From a checkpoint of a small transformer trained on Wikipedia.
Size: width 640, MLP 1728 GeGLU.
Architecture: rotary positions, biases on query, key and value, tied embeddings.
Training: a variant of Muon for these matrices, 6887 steps.
MLP neurons of a small language model. Each row is named by its layer, matrix (down: output weights) and neuron, and shows model dimensions 48-239. Each number is 128 + 32 x the weight over its row's rms, rounded and kept within 0 to 255. Numbers have three digits each. A neuron's up and down rows have the sign that makes its largest values positive.
After each neuron's rows, "fires before" lists the tokens most often just after its 100 highest values on Wikipedia text that the model never trained on. A number after a token or word is its count.

L2.down185:047155121144169091107137110122084120151154151099109100132168149119126129165141068117131142114146112100131106141129131131124151148053069112129113137122138197101065121183081178107176087126079167074118085119109141142084172183152115131111108152087131098131128141161080068132150153114096064120109115107114135141181103081190172097123140107066153137143154088113151082098109122104127111203102180108118103104134106097066137154134125082103120164068100128121108203170126117123208128114126148141118172111094136121048138146102128101098111124225124063141113165141119081133134071091156114125
fires before: "," 27, "." 18, "–" 8, " in" 4, " " 4

L2.down702:056117137103192119146138087129077124100159169125140147169117100148078108201115165191178120151112117110109134110176175087170089098104108137069167154122133102132155120067146162085130075164180121108187124105145182114102089187123168070166124113059116109105100150084095130151110157113133176163137188192117128152123100147124157159163080091163108140115182169164137135135108104144112112181197087134112080170153072107100107117090112076122127171128092103136159139145176143133142120178170110164115073179178110092141109175099122148123091093102110228113071090131153147129111100134095126149
fires before: "\n" 49, " |" 24, " is" 6, " and" 4

L6.down1258:117054146124132145109123071177128123150107178108098097139132143076136179119095107130155217121094146099131163128139081125116120134091147119131123052124096079144158105138099175114161139133107125118113130134093089157101139172124145120088111105149135189106191097150155165125159180116142080109166087091071134134098100129127142065145144087128106115084069165126174146112126111119138127127113134147126128114130210189148114129188138133162113169186112129169136169147148145133095105133095071175111144183078162108079094024173089138072085118169214111132123142124072151127123119135106112119
fires before: " of" 56, " common" 4

L6.down1389:158189082162144130125147137199061072095150172135132141135177107126102119143168100158149140137136139129115111137084109166154141159141118160169101148113163177148135096109115181088139161099134137086126125187145149104136167158104111084084158145153075165112156174123074147091094145123128093101138103136187115123109108091111129072149145151178087095088164153119105105157117104160133143096157145152153124111106165119090120145079081145114093105167096089191144099110132086132133072105126096126143117115172120144041143116088123162207151097101166126173183110163202136174092115106167110055
fires before: "\n" 34, "-" 13, " in" 7, " " 5, " of" 5

L6.down578:194092092159127108088151080171086127143115142144107097163131103058115108208059118105130155112173193116101172182158122100175124133156129202139161136095143113159102118107139127132122120109151133125135174125159167179097102202145169142155170151067083111126118071109103153126084147142123112132079107138139141154129096122171161097112126136164137103100125116185125140168138088101130106184127123157185104092142096222105084076144116127105138127041108090162133139155160155098143160149131103152164130130183153153103148111125128120068116039127180098110148129109175118126101100097127108028
fires before: " of" 61, " and" 7, " in" 5, "." 5

L6.down1402:110112136180101090097114114186054114111085135148100162099178156157177090073124157211169146138141127107137123164059087098150111042129167107144101106129145113140147122134119087120178134104099194123118134114126141220097116117173140118140089114117144102139071157091169116182147138196141190097151169160104152157097112144142078111122172094137156149111119146113158159142160174134131120133121106165092079126199160079130106229122172152123151132106156108139135114099111061123098116068104144116112152106118033085145100113168172140072143095099140079143198097083114176112125139169178118125
fires before: "0" 15, "8" 14, "9" 12, "5" 11

L6.down1154:141156152107127159136157062130107118123104093133129137119066110068085102081139103244183121151123159098075101125146133157147083140094145153106117141155163126112210130140170068117126171104138152121110168107135160094114161161164159165163158140098145130171139062072094131142154117129094058088141097150160126159140140108103124165167161185092071129116127112085097180082156084157150150034171094115147126175164134148137111097085093079098142078155135179062143085123092088161137146116139146122085092089063105185137118070141156088119138113177099154137187109142145128120127126143098077148
fires before: "," 53, " he" 14, " of" 4

L6.down1166:119076101088120102123162092096180081067127133103138104075164109161127179138132154164110158113170115137081187099107175096145127148144154104157114101154091144148124140076189116112134127101084176128087155140105166133157160105151102082120160144103145081114174104078119137153055081152142118137130158150148157097116086183135159166120170125114168117118107102139117122084138172114124142081100119150141108099103120134096110101153133152092059130144138113127156107097133040093088139089132143108148164112118148128143122110138121071179137126173109133154139137170215114133067131107136109198
fires before: " " 49, "\n" 17, " −" 7, " +" 6, " N" 4

L6.down204:107112110112093099173083140142141125125126122114117073132135134164131084116157149147126104144135123161089118121178070155144079131157151139143138074100174139116148139078101115125106122139213160076154111123153121123091151151094139120179112098110146159180086084149054164161112136136121126125173080162175197183092091102149071130180143138109125155154194179129131097082150105157116110023090151156081126120103133110183143152145133164112135125118072113163110122139139168133148142132108083107120092126165184183171160174150093081081143119162059087143072117110086092090141163098159108137
fires before: "0" 53, "1" 13, " " 6, " |" 4

L2.down125:140189089118100117177128130149100117102110132146113081149117152150166099133135136133153157123123200147114102184065102123128114145144163128116174152140151083181124107092139116151137127145132108168106094128150115114136133114094138153158051177105139126052157192101123156138161177097152064180106131164144162183118101146140114171190163095179146119088108138126125150126124100161081107113127086159174118124077142117159099161177150090072141169147140116099189166202117131119106163152110117189103126113170162049092127133095085148107083133115119182164158140112109105110109099211093126139
fires before: "|" 59, "-" 17, "\n" 9, "edited" 5

L6.down42:123115066095132146171095099102119151150080141084190141088139142043102090167117133156163133167126128190181158180142105126210116087079191150133160167179167109124127036155130100165114194127150134178092113124152106093143096151120111137121140078125152128126088149097132129117113157141129122140148175128136112130160177112149089060120101118165125115132060142137103158112204117144170155160146084123154119054145106126099035068073180122173094123131150157107159138082146107103193048115144117144153062153118157104145079163097103119143118145168145151127171112116130133105160213162129115117
fires before: " " 58, " a" 5, " his" 5, " the" 4

L2.down1367:119145150032110126152161127084102125120096129178118094084145162147115113121177092143112121130086062113157168044113160163148132127155183112179140090126123159144125127134117129146138150156157168135128129095116142139143090148101113111133141164108056158076131148187119127116155113136130113145107147108070102153144114164140111115087120172157166160141104179114158078125091131161141181151155116105148087120169128157148116135148129166103098110085145106084133138172103121197098153106147091063123083104089192153152136113128143140108116078159072170122137101118170097138098157102120139131
fires before: "0" 25, "1" 25, "2" 14, "3" 8, "4" 6

L6.down854:148151156134107140114109152169106122137184109139135127197095163142162150121096138055183122102116159132077158101067144155092142184068118145163195179108157164195099106124127094154163110131154139100132159114089131160159143113143163104140087141122136124132169115074078141144135140114165120079128184099143171155169049133176102116124119141137130111141113115131201138093173136202132122141064135093088113139100162143106101058097128156144068099122104124113090126155096164078116165217127135148125099138115155147135117135148137082068191137187178137153118100150119144102059154162143156104
fires before: "s" 26, " of" 21, "0" 19, "th" 9, "9" 5

L6.down457:087107152136086113109120163150087105113158195167065094065182110064132134153146084170151131134167133115095115186115160146097127159071098167115112152127076110209179143111106161118091125108171116154073151157093123095119092110159109107097111106133113102158090091168122144117104156085131111128177112186123112119124158118141076033120148125171110134091136107155149169170087115175095147067132103125129119128143140124151093122099154156183092198118136140088117101104104080117133143134145119143139129109097137065122188098116148107155110098130137177133144148171094138067164121136111175159
fires before: " in" 36, " as" 9, " at" 8, " " 6

L6.down1691:114085130117152145131127121216070147171124168076078135123096133132151094146099080131130082197105160129166136132121156137142077087132112179124150086072092095164147091145116122193108123130096168113132124118129118138150157078091117144135163123095123084081138153119160078097149087134136118159125125136084125112157161169092058077184129102071152159130140146102151124090151128128118181165144122193156126121155081114168102140131135179167154116108083162124126120115195154088104137135194164063124127087072123130171118136129118128092166147165121073160104142149135130120119131107112146184
fires before: ":" 62, " |" 18, "s" 10

L6.down1485:096132184124095107097142195085138168129142130173152143096108132146136159148134121098125235169100144118073143131119115137078115133167142134116109099174089136101105113098158125183086126099147084142151119156159185099142124063115112161154099165059143131119137133093063130092120140130105105078128090135104149162138124167080097112146125173106095125162178135116057138109118126133154062143161172135128170143157131177149174141163088196112114109123120094137140183075107158078143155113127126161144063110154133167181147077116142075110172147110125192148131193156062102121169171066097197124
fires before: "0" 38, "9" 12, "2" 5, "5" 5, "g" 5, "1" 5

L6.down277:056146104087116091128105157105115176148165118145125103146126125088160152149131115140114109124094173133133120061095124155134136104181179133112170116146156112131083185124149074111119119135110129056154148159086136121164133060161155121155037071119135134088100134162125091123123126154175174119135094116095101176169107177174073160175094104150196078114165125114133153140134092055149091139145133121147099137141110093080111082148086117091105110122128198172159132024163150152147128105166153132100154108157132127125120096116139147178056124120048118107097097132155077121121129153169138171
fires before: " " 54, "1" 7, " of" 6, "2" 5, "3" 4

L6.down1178:148119182180140110124109176096178108113092119121076104188129152159162129146117126079140113173100104128177154079139105083093155145114128128147069159058125127137178121149112140152135094131079118158107201140132127165130123164103090139107110158115138208129145141117103106117163103133126144119147190099181117190149159110119115144119154113146135091151069127120129120211135108151191136163135126108171124118026088124096146128143096126078139117134133163167152140152162077096063126163152137090096131082146115070168125137136128102153107085114138081135157207141134140117176175105199102158
fires before: "0" 66, "3" 7, "7" 4

L6.down462:107142154137136153169121142139145121105133119159132128184103142089140131097165132085061107093131121125070120118082177128115077112170130128121135102096115134098087054117173113160111122120136138126161107095108156111161115185133100121162170143173141112099128133143152062175111159111144116151161138140086127171188111106171140111166103166099130074158101170132148142115126132101101114162153139142117089114157104106154116147160097141127117130150105168110128173118104140132090171114146104145110107180106147101134122110084174115156028123137161187082141060117144220111146132133089125071
fires before: "-" 55, " " 17, "\n" 15

L6.down637:134079133169097107141155085085094075108094107094085028077111087153125149102146119088097134100139151149158095119119173129180095083167087057172118147164144165123134148144135109112154088143121192106140145161177139128104136122145135081106123125134140097145098148193143177164188136174090119150135157087163118127111081136146102121143140103066140143085072144112136176174145164128087172112122174117114149127192146133185106125151203114059162082162132119167105112110124134189111151097149145122100098112089075123179155121196111155119077114147159105095131184114164146068137135070125099146
fires before: "0" 18, "9" 13, "1" 12, "2" 11, "4" 10, "3" 8

L6.down171:072158107168120122112101130172122117083111093132078129132102102080126139132142118234096117146112114097133135138120125131106140108171122114086099138136079054166178038158123172083124138184142130165152088111136140108092163125103130152131116118130164156131149149139150091113132138163171106089136124150066137127131103132132121126136136126124083132123136115110092114180136105137143138130129150083106076099183135080116127119083098102099112108145069121127116122077066072098157201136178078134167130147142133160102127173142157127097093117143168165090136116131192138148098130066112116159
fires before: "\n" 91

L6.down543:081152094171119040087148111078054181042151147058148138167150063127163107123142118091130090152168122126137097103111161108119076097214116152092161089125087131107092149160143120141167106163137147053098212163127131138054144142162169172140215088144149070125112091154182126155142136103084108106134137139162168126124099132094135137139087134174138162105102175212132121161153146078165147127149102127206134109149134183094150124090154115106103088132160098109120115116100094120019144124132170143163120154165123141089124148154115105155156121169090155145182136152178112128077144104119139165
fires before: "1" 31, "2" 30, "3" 13, "9" 6, "4" 5, "5" 4

L6.down793:093120151149128069124069168123124117110147074130147127109079162118172134139142126195114100104160106125073130105111120178099112095135142155140119044131154124158149110125183101068143158150176180150060145143154186068148166136110197104105139132088088110156141083127105130120095129136097089094078129162139174167085157064159070197154118113111141153093160113128102121128040093116126135141106152160141132150157099098115155201028185177153126115121107116128102149117151131091155093151099161179120102149179105185086136135184157118110110112063190050133165126144130145210158110145074077123
fires before: "0" 44, "2" 17, "1" 16, "4" 8, "3" 6, "8" 4

L6.down211:160099150112159143097145164075149087139076143103108100098087122125077118119160149092099147101134133081142112118179139122117138143199158121125106145099087123116099076124126124071108133142140071101100077148094099134120086098145109058113138084151110149118109133132101146141097139113122144156126063162088140084123136148141179119147181132076137122129123132114127110062161094145145139121081172091152154107101142141162182146078120167178103107145155062104133163156126157106122175077116089119126108217122108122098119147123158128099173104082129100116111102091172119123104102067114156126
fires before: " " 74, "\n" 7, " −" 5

L6.down279:166117126098136089104113140113102175185103108114151155127124141146190125192154116167162114095082136083125171202136134097135096125129138132100142047138143162198113164099180055137109115106126088118121100127123083109107104126137114141100151042100164138136120125157122070171194071159165170156157173119143094113118154140129060083160075114072185127179181157138138143114122105158129091140158087153117163102128159143120153158122092149099124151099114121142153093094178163141177155156024124088148135056145124153105082125091130123148144084164109085205145194131124111098099108194063115096
fires before: "\n" 19, ":" 16, "ia" 10, "." 9, "P" 5, " Preced" 4

L2.down145:161082124112149206093104117086139118148153098184169102153138163123138162123130137192173140116112121151083104161163092090173141136147148093127153144110084147142125089170111161125136136153111089120115070154112130110108137112171125132090127093085096124120143127109103228139128164131154081153112129118138145133175148146117082102134127179130113125162156128142101109096112082115143101119058129110182125105175072157133122149134110139115166057136102065173125119084129168116124144097060131141116084098121110059117109118158132133150154086102087114107077111155131083092129091127119183113
fires before: " " 43, "," 19, "\n" 7, " –" 4

L2.down1266:095144124107151127108107133099095162151149161168099105109173147177125157132134140166147098120111170162060148120079121101097076215082165158099133098120112131182137159111132097155135072178146171102141073156147121117172112166116168104118143141155150183094149173113145118095108109138170152098097094106078133167152117100106132139157119144152169102115113183096179156095125158151122097147145134094120118157093136156120073138118108136149081132174146153078125136115121146084137156081072210148155120153151165118137122115193104104132136170226114113152150119163154071140089112086169090112
fires before: " of" 60, "," 5, "==" 4

L2.down994:074090163117130073109173151080136141126101075177170115122168160121115186149203202129114149086115153164129106127069136106086127155142149093145150111199182119176142135072096044087146159151130092121098131134115085122159068141066099170091132120089086076139086168082170141105127122129124119213119081117150076089158146124119118062126181094146117162085064131147147114096085163132124199134149082098081121104134127184163099121141131176126145136108101116064154099150120113163137177153085110107096122136128107139145156112135067114118107130145109189127141085119117086054125186132145095111
fires before: " in" 29, " at" 7, " on" 6, " by" 6, " to" 5

L6.down1350:124129083087161093111148126119150110118070112134116148149080135159144153143118110047087068212147119097137176071173172128119092094097069171141115104109102158094069110137057162109113103201114093134151052139114098150157116118166119129153081150153156098128124133073150162166090162093085172130131169146122154147074156123114063088150112085139160160148226150149140110109134120096090132137181075182145201122111147101134087140095144097177114143120186107149117135194096084171159111114108132140073096162151108163117114144136144115125108088179080112072136171161157145143150145148113168156
fires before: " |" 44, "." 15, ";" 4

L2.down1123:150134148118146099055151105145159165154141113128158140137081142150192152121132158093087082104097088099125112179119069126101119136165107144164177046148125146137132181123112118116082116143105171151149157129128145152121159128157135128106131094096170083128122096203180125132168156128134076145144155151085115116088157113126100082164091123124167106115082121092104103176119164157117161117117082131111063140089088068110111088099068128117196131126116086074138179096125091124131141173117123124097161120116170099124110117137129119095095127142112062108085149135108147058154081102112083080
fires before: " |" 40, " votes" 15, ":" 10, " number" 4

L2.down377:128109160205158090104104104138118152137136101107096153177126125130109146093143070124096083119159108156176123137122136069082133096088177162089136111166124120126139104105156127137084127135115168160125165135102179135146092103126170124098169124101112152155156120071146107078201135136120068111174155052147186181099144154100114139125174084076118130143114166103123061104164188110109203162085175114117097098175140136083153179135100148101129116127092131114128139177094096151125147175108190128201070105131123156080110203135069120136113135100150173155118113156096152099127138087115183127
fires before: " " 38, "1" 22, "2" 9, " the" 5

L2.down687:072112140130085098107115120160179152199080142139099092112183175164133146082149172114046144145097094127157073095116149090152162111139109128135155081163109147122138172136135082142118170106091084101049150145121117081142150125093161091133154140099088164133175110131122138141096055140125095120148121153115150189136168143135140108106130080063167109098105099104181120140085149108167113114118144107150116095180134186122196145146150156103091120104179139130129130154102104176040150126118054112129153168113120131098086178103120115119091155165167167128137114200165153084150150135118108095
fires before: " " 51, "\n" 23, " −" 4, "n" 4

L6.down1697:101108103137121174097065163100122129129146116150112180113064120155146117166142076125097136133103106125131178132101092163099126079091148147055112075134145121160121165163126125081145140124143074174148116118144132169120128143162159118121081115141157130123134129129160125055084132080173093135136096081180101164120113104067132029187101136104074181108151068106111134147072167108130115119094124107069095140139137108172173135122113085121157122086127140108185151125075179154133107166117133145212227089108125121059129143124099127152122128118104138122170178125137092131112114132064079173
fires before: "." 35, "==" 10, " |" 7, " ==" 6, "\n" 6

L2.down1036:118134132137129164114106131136101060151157107146118108116136105143067137106049114178080153142161091107093140109112149131112127159169146107132148155137147101119107173140108140080088094092123114177122172133125095128104168101165157101165086123186146123124144093075101132100107118140076054118161137165080144167088153110154172153112139115114090133136154132088151089090139121151120146159154142129131099153129048114093122135133122187117091151134100174070160132110118152135126177118179187112103119183095102185091119185098134099134121098101123101151062064108145160102180091143182162139
fires before: " " 54, "\n" 32

L6.down1233:193145163113096135142209079195100084142127119172149078104153117083060144189157093117109145111130088104100099166089154175109118117090194100159127081083152098100146118122150142151181137139143172118117148081071047146072113114147149138125102154107113134125150102113158109143138175165056084110120108110105165149163153089172146204146077103144187133173120126124170145161078158134137185128093082127105129122118094124117126034153195160163158191158123113139141158136132111167175085132173132126144147079159151136148168156159147128083157094175122146143178128104131100146172132146107182143
fires before: "2" 26, "3" 22, "4" 18, "1" 15, "0" 6, "5" 5

L2.down370:160107151170099113116137077130127181127125135069161089114054079141070097091149145195071159149105128102140131085141140111161113125132152142118109159123116122085139024138095142082025090130186129078114141105111123117170147120134107118129114082105103140125123068125173130164133161124059151171087138125081170152154180132107199170196135081116089137146181088156142114055103077168099144079117150168131106110124143094183128093169085155125129080157156059112142129151060078115124148109147125131148100186163170117126134078200144116141113097148152094136137118134167186155133132135135134123
fires before: " " 68, "\n" 14

L2.down312:106129125134154171108141128097174073124106176087073053163126146061073133125162124092100095078159152159125150142072106111100110163152144164122116122106074088089123053099163124061098189156122142163143125113149118143117140126134074105189153079095118105112095171113125150108124133097130168133148108136083125068073104174122189086109086140130177106117148061150179147051102129187122086160137210173113125148146165144154160175128088179153130178151136138104127127140129151122178144129142102104131170079148137141109143160110155145166094099186145137133120168116108149150082123120149175111
fires before: " " 41, "\n" 29, " Ref" 6

L6.down778:106169153093157150143143172105130117116118114169129131122106146083177081160127099117169130133116145088110173134140077114128165164118119125110120154176160149119189157112203106121080073070139076163105165116110101162139119144127109101099108154125173139088086119116123134145128174148114168117123137127111125131134116128132137118153109128134043154141067154112143108077130142104156124095183122106104146210117101151155126144128120061101149099163106161107162211144114084179176173139166130131125145079176035104149078140132130097114139090152143160116055159099099128131115186141156141137
fires before: "," 30, "." 13, " began" 4, " as" 4

L2.down1105:070121063069120124119110133112133110128160056106107121191126157123158120121089090129080123148121133142138201092132096167109151102060140062111122105105109101192149166169086144145150099167075109120144091116151123139119109200175180069158127088058146068122117101119114158142114144169181081169170104174159106116083121130124114128176116115144112135109118154098128123172106127112128200165128119146061136131150182129129108141135142139146136102092139119099159170119149133134145131141147096128155130182138132133147156116111118133111108111178133144125115142153142137144176061101124146150
fires before: " |" 50, "." 14, ":" 8, "|---|" 8, "|---|---|" 5

L2.down1063:127142185146124083168081178120106112150114135142134123111200131114116148086128078160120109101078101139117123156098091134167154135125160088111075073108134124147082101175130085151145037141147165130091104170141137106128095188100099170150194163113130092104141111184144159114155100092114130129160113149119129198085144162152131166197097099152116154113207121121121128174106120113083115127127118115126076167113109081128121146120064111081148169083089199118082139102089142078117095113103166117131179124136148125117130134108108055106141177121138067125100157168206216124154179114143188141
fires before: " of" 30, "i" 8, "s" 7, " in" 5, "al" 4, "ed" 4

L6.down1375:148115147125127061112087164116091136164120168108095185121114171185162110142123067117154095165082121134092064148105128156141159158115109156086137147161163130234105094180127124146033153128171156121128083097134120141156103167110015108120127195142129141174161154088038090078108159117128134165088170094077190161100144157145118075134073134121102102156130129096090150101149087132154146085155130109131071101098153142117112071167100146122154169118112086067113141184081140126131160136125144138174190123135145101119113135121164138114122140112136146122047123129188100083168095132122086137
fires before: "0" 35, "1" 17, "2" 11, " to" 7, "," 5

L2.down861:135160104056085190147076094141124163136210099163110119140113135111148097084101169163123145142138134142163126160176123092151200093070111113107132145173144121141114132127102100221102147110096097073136124120159110125092089187110118115104072113080156175132094102141122147099105156169164139065082127139172175088066131125143068116142164136163141133168124093150116101147102121101147110127101130118109092140147126124101119118087130115120094213113160142121158205133083121123178136156120138127180108076109128179111146163155110147160143135094128111132153152091166160107143173109091116077
fires before: " " 38, " −" 17, "0" 10, " the" 5, "\n" 4

L6.down415:158075062161118137153143152154167149148106122143128179152096126107110128151104138115169115142115113114134158163162099162181128133184115096145195179135155100185141147107170104198167115200093120134041093145150073156176092113124147158188107094113076129140161105105091125095216124167108165120094134118166131109100139069120131166105122121149148114169124141180164163175129131143109120126130182113120172157118153131096162153123180123116114209138157106180134148160169112129089132155154103135122161102166171147176163158137149118095136179125129115066079118130141153139155151132179100089
fires before: "0" 46, "s" 12, " century" 9, "1" 7

L2.down1385:106091081112167124119150173134117132165107097083107174107080173109098142199101127134167133163130156119161078168158155093106142141145121210143126185137124136147196123173158110186109131144084122148108156056128117123167154138136114149153133121121159146121117122067155139155113105109136067163108180124093106130119167117168131147136120155093128138106132120120090179125099092085145090151127111151095109142138089121084148110101103097114122121116132107124143115121122195162201162168203135114168153189116093139124198148099147142121107125202147115171100111106118146141125130109153146077
fires before: " the" 40, " his" 4, " its" 4, " them" 4, " all" 4

L6.down663:125143136115086159073144160125120062161071151096191096175145090074123138058100091115124120113159104074098094081157141116132112159081157109130111171151144092198093095146120137079150114079143151138091086121111173121086161099127157145200139121108126181165157130127093130125105125179160167123104147111098091139166130141101080114164134102134137174116208082118136121148136148129111042147157098148120094122186168102101143099099117093182096163098149162152112151118109184138099098193158164147123159149141128164194128111110132141096131162094084160126141118178140097090171097094080139133
fires before: "." 15, "1" 13, "-" 11, "2" 10, "t" 10, " States" 5

L2.down927:173133099158122163110129117176078148145191085137106170087153141112138129139100182255140111140086136111117140124162108120136074096161093134154111128118072103090127119110149082120200120124176096165136142105099167151072173092145125119130160102153130088136172125152098117138157168123073071090131104168083130148160131139121135082123145046138125067180088148134058080147136145113073141161137137091135088078174189124080109172137138107103122128174106130091125180108106157098085145099155079079149111148061141105074120211083138127118118144119120166118125092101080074144163151138090147109
fires before: "\n" 98

L6.down85:067175134083140101094165115154137097142110140093163160058108161134124130096068170130126088105117142132165141156229123120061150137158114186108123170143096113086108129143126131164161085148131128187159099096108122096158131107133096174100067128132150122086111132172154094152142077164096148125132137110105155166117239127162145119090128104129116146150182157155136171086133144161136137126118155103181139140136092154092096141094100158155124108133150133095113130131069117169147157090131111067090065143133099094114095132142123069082118120140231105176160105154145176117115124213090178165
fires before: " |" 55, "in" 6

L6.down656:121113173139136130104094138104119092096128157117138133148105160146139122084092150133143135128126100159129121112158118159088123146117086099072137138021081157160145063134100115071082111118091148120104150197119140189156105086166159177150124165157127194091113114099124127158130140106161145117170094106134133110159093122132123131153098176123097080115133167065102140069126168154119120104090116137144152141115186115146148147152152064127095151114140070136127144149052135102137174110159092169154150147107092043106153106155069119098200107098091124089089142103131132141190105125065126075
fires before: "-" 45, "\n" 34, " " 10

L2.down1494:127103149162135117098170073120087084185102179076180134100156082122099131128119132152133119152125106130148156145042148156105118111163116092149139142161114128148143143145133106149084097157157108096139093165120092018119158115112088126135141170180086154109132132126139139148140118135134128162098145188140091009072081161135191130121174084161112150150202125091120135086075075149149064146124197083099231099128133099110138159120119182128091100169177154120154102140131194098129167073153103145120101122080127126071165101106075098125122054068154147159088094110115072114169125131122119118
fires before: " " 37, "\n" 33, " C" 4, " |" 4

L6.down430:098115126161136179139150119159133123184130156165140155118092144173117126153091087129099088140115084096160144093167094129100136107055123176144156099148123143124120145112088122091107184102145091179142155154129129158110140133127168189094081118135089138162133085160123188139160117064108141138143169116095113082153108107163095085166107106134138104126144113161108135150088118122164155112120174061094138165104088190117093111099150076146181123170106138137165162122084159127153057096125111153169073195208065157153089173130086109105077166151110178117124128158104173100170150121093112116
fires before: " " 64, " the" 4

L2.down276:127161089157136126131092063093140144068171143108102153153103149140160117147149114047133135134128158163086128175114097125142149096119101112140125111148162181168138125122167099111144084117102076146115097102084140216073141084163125103121098158096088172138163052125088146160183095147214097118168103124144158107129103091169092072152145161119067161106084089107118130158133118108054123154119185140151110177115097156101171117107123130139132118094120143117118124138104075072131158136137108111109124146210112104082093131168098110063142108154105104123138133138079141138159184137113110119
fires before: " " 88, "," 4

L6.down963:115166130147174111123116071139121152122123111167116110129090141129111115142068162153158159118110127110142100105134148131139137082077135162117168068128146175095124152122142136112135155093169108132081138136082143166167168120119125170145127122093134110172123095068103115131140098160105125141181129107094127112110160143070112085144119164086099097136141108053156147103148173140152130089162142071168110113136131121101142141046067119166073103089114168157146163123134094195158136092207125125169073127119106081145109125084102159127166110083151177122063120151093165143127161099094130087
fires before: "," 68, " the" 8

L6.down1342:116142130125097067147181142108147095071123163155164182121124093136164109182141083052102160138113141134101164152172167139109141070139090127153123104140171155129131142130105164155159138155090138108117094124123134136103138168103119118141127103213096164163176140099121127099104144169141080115133112086159133157105108158106206124176082131123144119105181154133112144118157091126089110074099194072189106203093133137140092112123140122142104145103095183163129141126093099126136132130155127103115135168135114161068143162142088106105136102076131143139110105121164147141105115185146121114
fires before: "-" 38, "|" 21, "\n" 14

L6.down844:137114131114152087110175189090198118086091165156097223119115093107130155116164137120120128122108077080126103098136149201171091094089133117182155107125131152075095085097186120117091130136152115150119139142056142154112160087151108182066166106098077197151107124149145161163150169081113121155159083113153156126105162149090111109118102136167151073180167088093178142160162158106082124100176135139106148173056160119139111190101079150107128172140151077154201147104136130175162148144130152135140140141126156150117112176110130148137132134117113176096134087102159152127082073164137118041
fires before: " |" 31, "." 19, "0" 12, "1" 10, "nd" 5, "rd" 5

L2.down608:135141139153132166166116067117115132126133157123159197116131109140130152123086114178166145069124137082133122113102125121140086093117124121112125099097173122101124087137164154133134176177086184133149105119113104123140117161128079159088177093086179097062140131100123099104163139129142122153125123141123083110102109134136116129106119095083125173132103113105100172197176112151099167135142094112121092156146079224097083078189129126142168196098059082181124160112128130148106137071151134103134140086146164134141138097115136151122132185108187110145093108129168136082107122179112174147
fires before: " |" 27, "." 19, "–" 16, "3" 6

L6.down397:107161087041119162161058149162116066117165137162071118129120112144087108125143172053136112150109147179126103108126145101117137133129160148177134219135123169116137099181137114108142121103115132037113113144193178120164129106156128123175130160141106080161159127123120197103176111137143099138100147112123136133128132164106070151189141129183137092104085153098137122135111098128135145151148132125125123175128093103102058088174124115130158167090078100088147171125074126167142143160125112157129145129111097119092078129111125114132132033105155157137133096147126111146098129099121195105
fires before: "|" 80, "|---|---|---|" 9

L2.down307:142112158138090125173112154100089146134113121133077079117150135180151127068140031131106150148131172161151100160095170153203072165134144122110123134163161121104136102097103174120054115083187173158061174169142130134179145126145154141161118104139114098105073143116089149134128134116099083045073066174122115126156177082153149096078132169186117146139087093103174122100134158128132099160122105094166120127152141109125130139125169084124122121106077132059154134099099139164177161142164092192100147141155135088137093113113144101182173155079160097098139053168103168145104127108126155138
fires before: " as" 35, " in" 10, " to" 9, " for" 6

L2.down1647:111128089125119129126111119120088076074131133158096149121081126118155094183140133088162169147090107054109135089149119119148141105104161136175129149150115154136086150150142164176065147156108051170138097140132052155148141103134180132129172094146180077142109109133179094088106117187090182172195181124128137130113120142115118122107122100101109115136080094149185141199134130159143157136120148139140186158145117132067098135151147129093141163095170074123111156119115162114129154083146101090110147156174084113105141061123108156117120143118135120066164117122092118148144104176111150116
fires before: "9" 20, "6" 13, "5" 10, " |" 7, "8" 6, "7" 6

L6.down1186:159129119129158113140108181167102154058122179116119088099164186076128144127160117071039124116172125103158215155089039124151090186121209088102155096159113132213137118096091159146110088133152097149185069169106114114192163131159139139076123204133126132078096101195141159121103109162185122145087139101186074115115131149121115148112162157141128138018198164112105095177105104146126127168119077199123141076119155138076110144147136141094084089132125138112171135175132094161063139162158173098079108148147137173121130119121115141102158110119129165107142168114101131154141077075073134123
fires before: "\n" 66, " " 11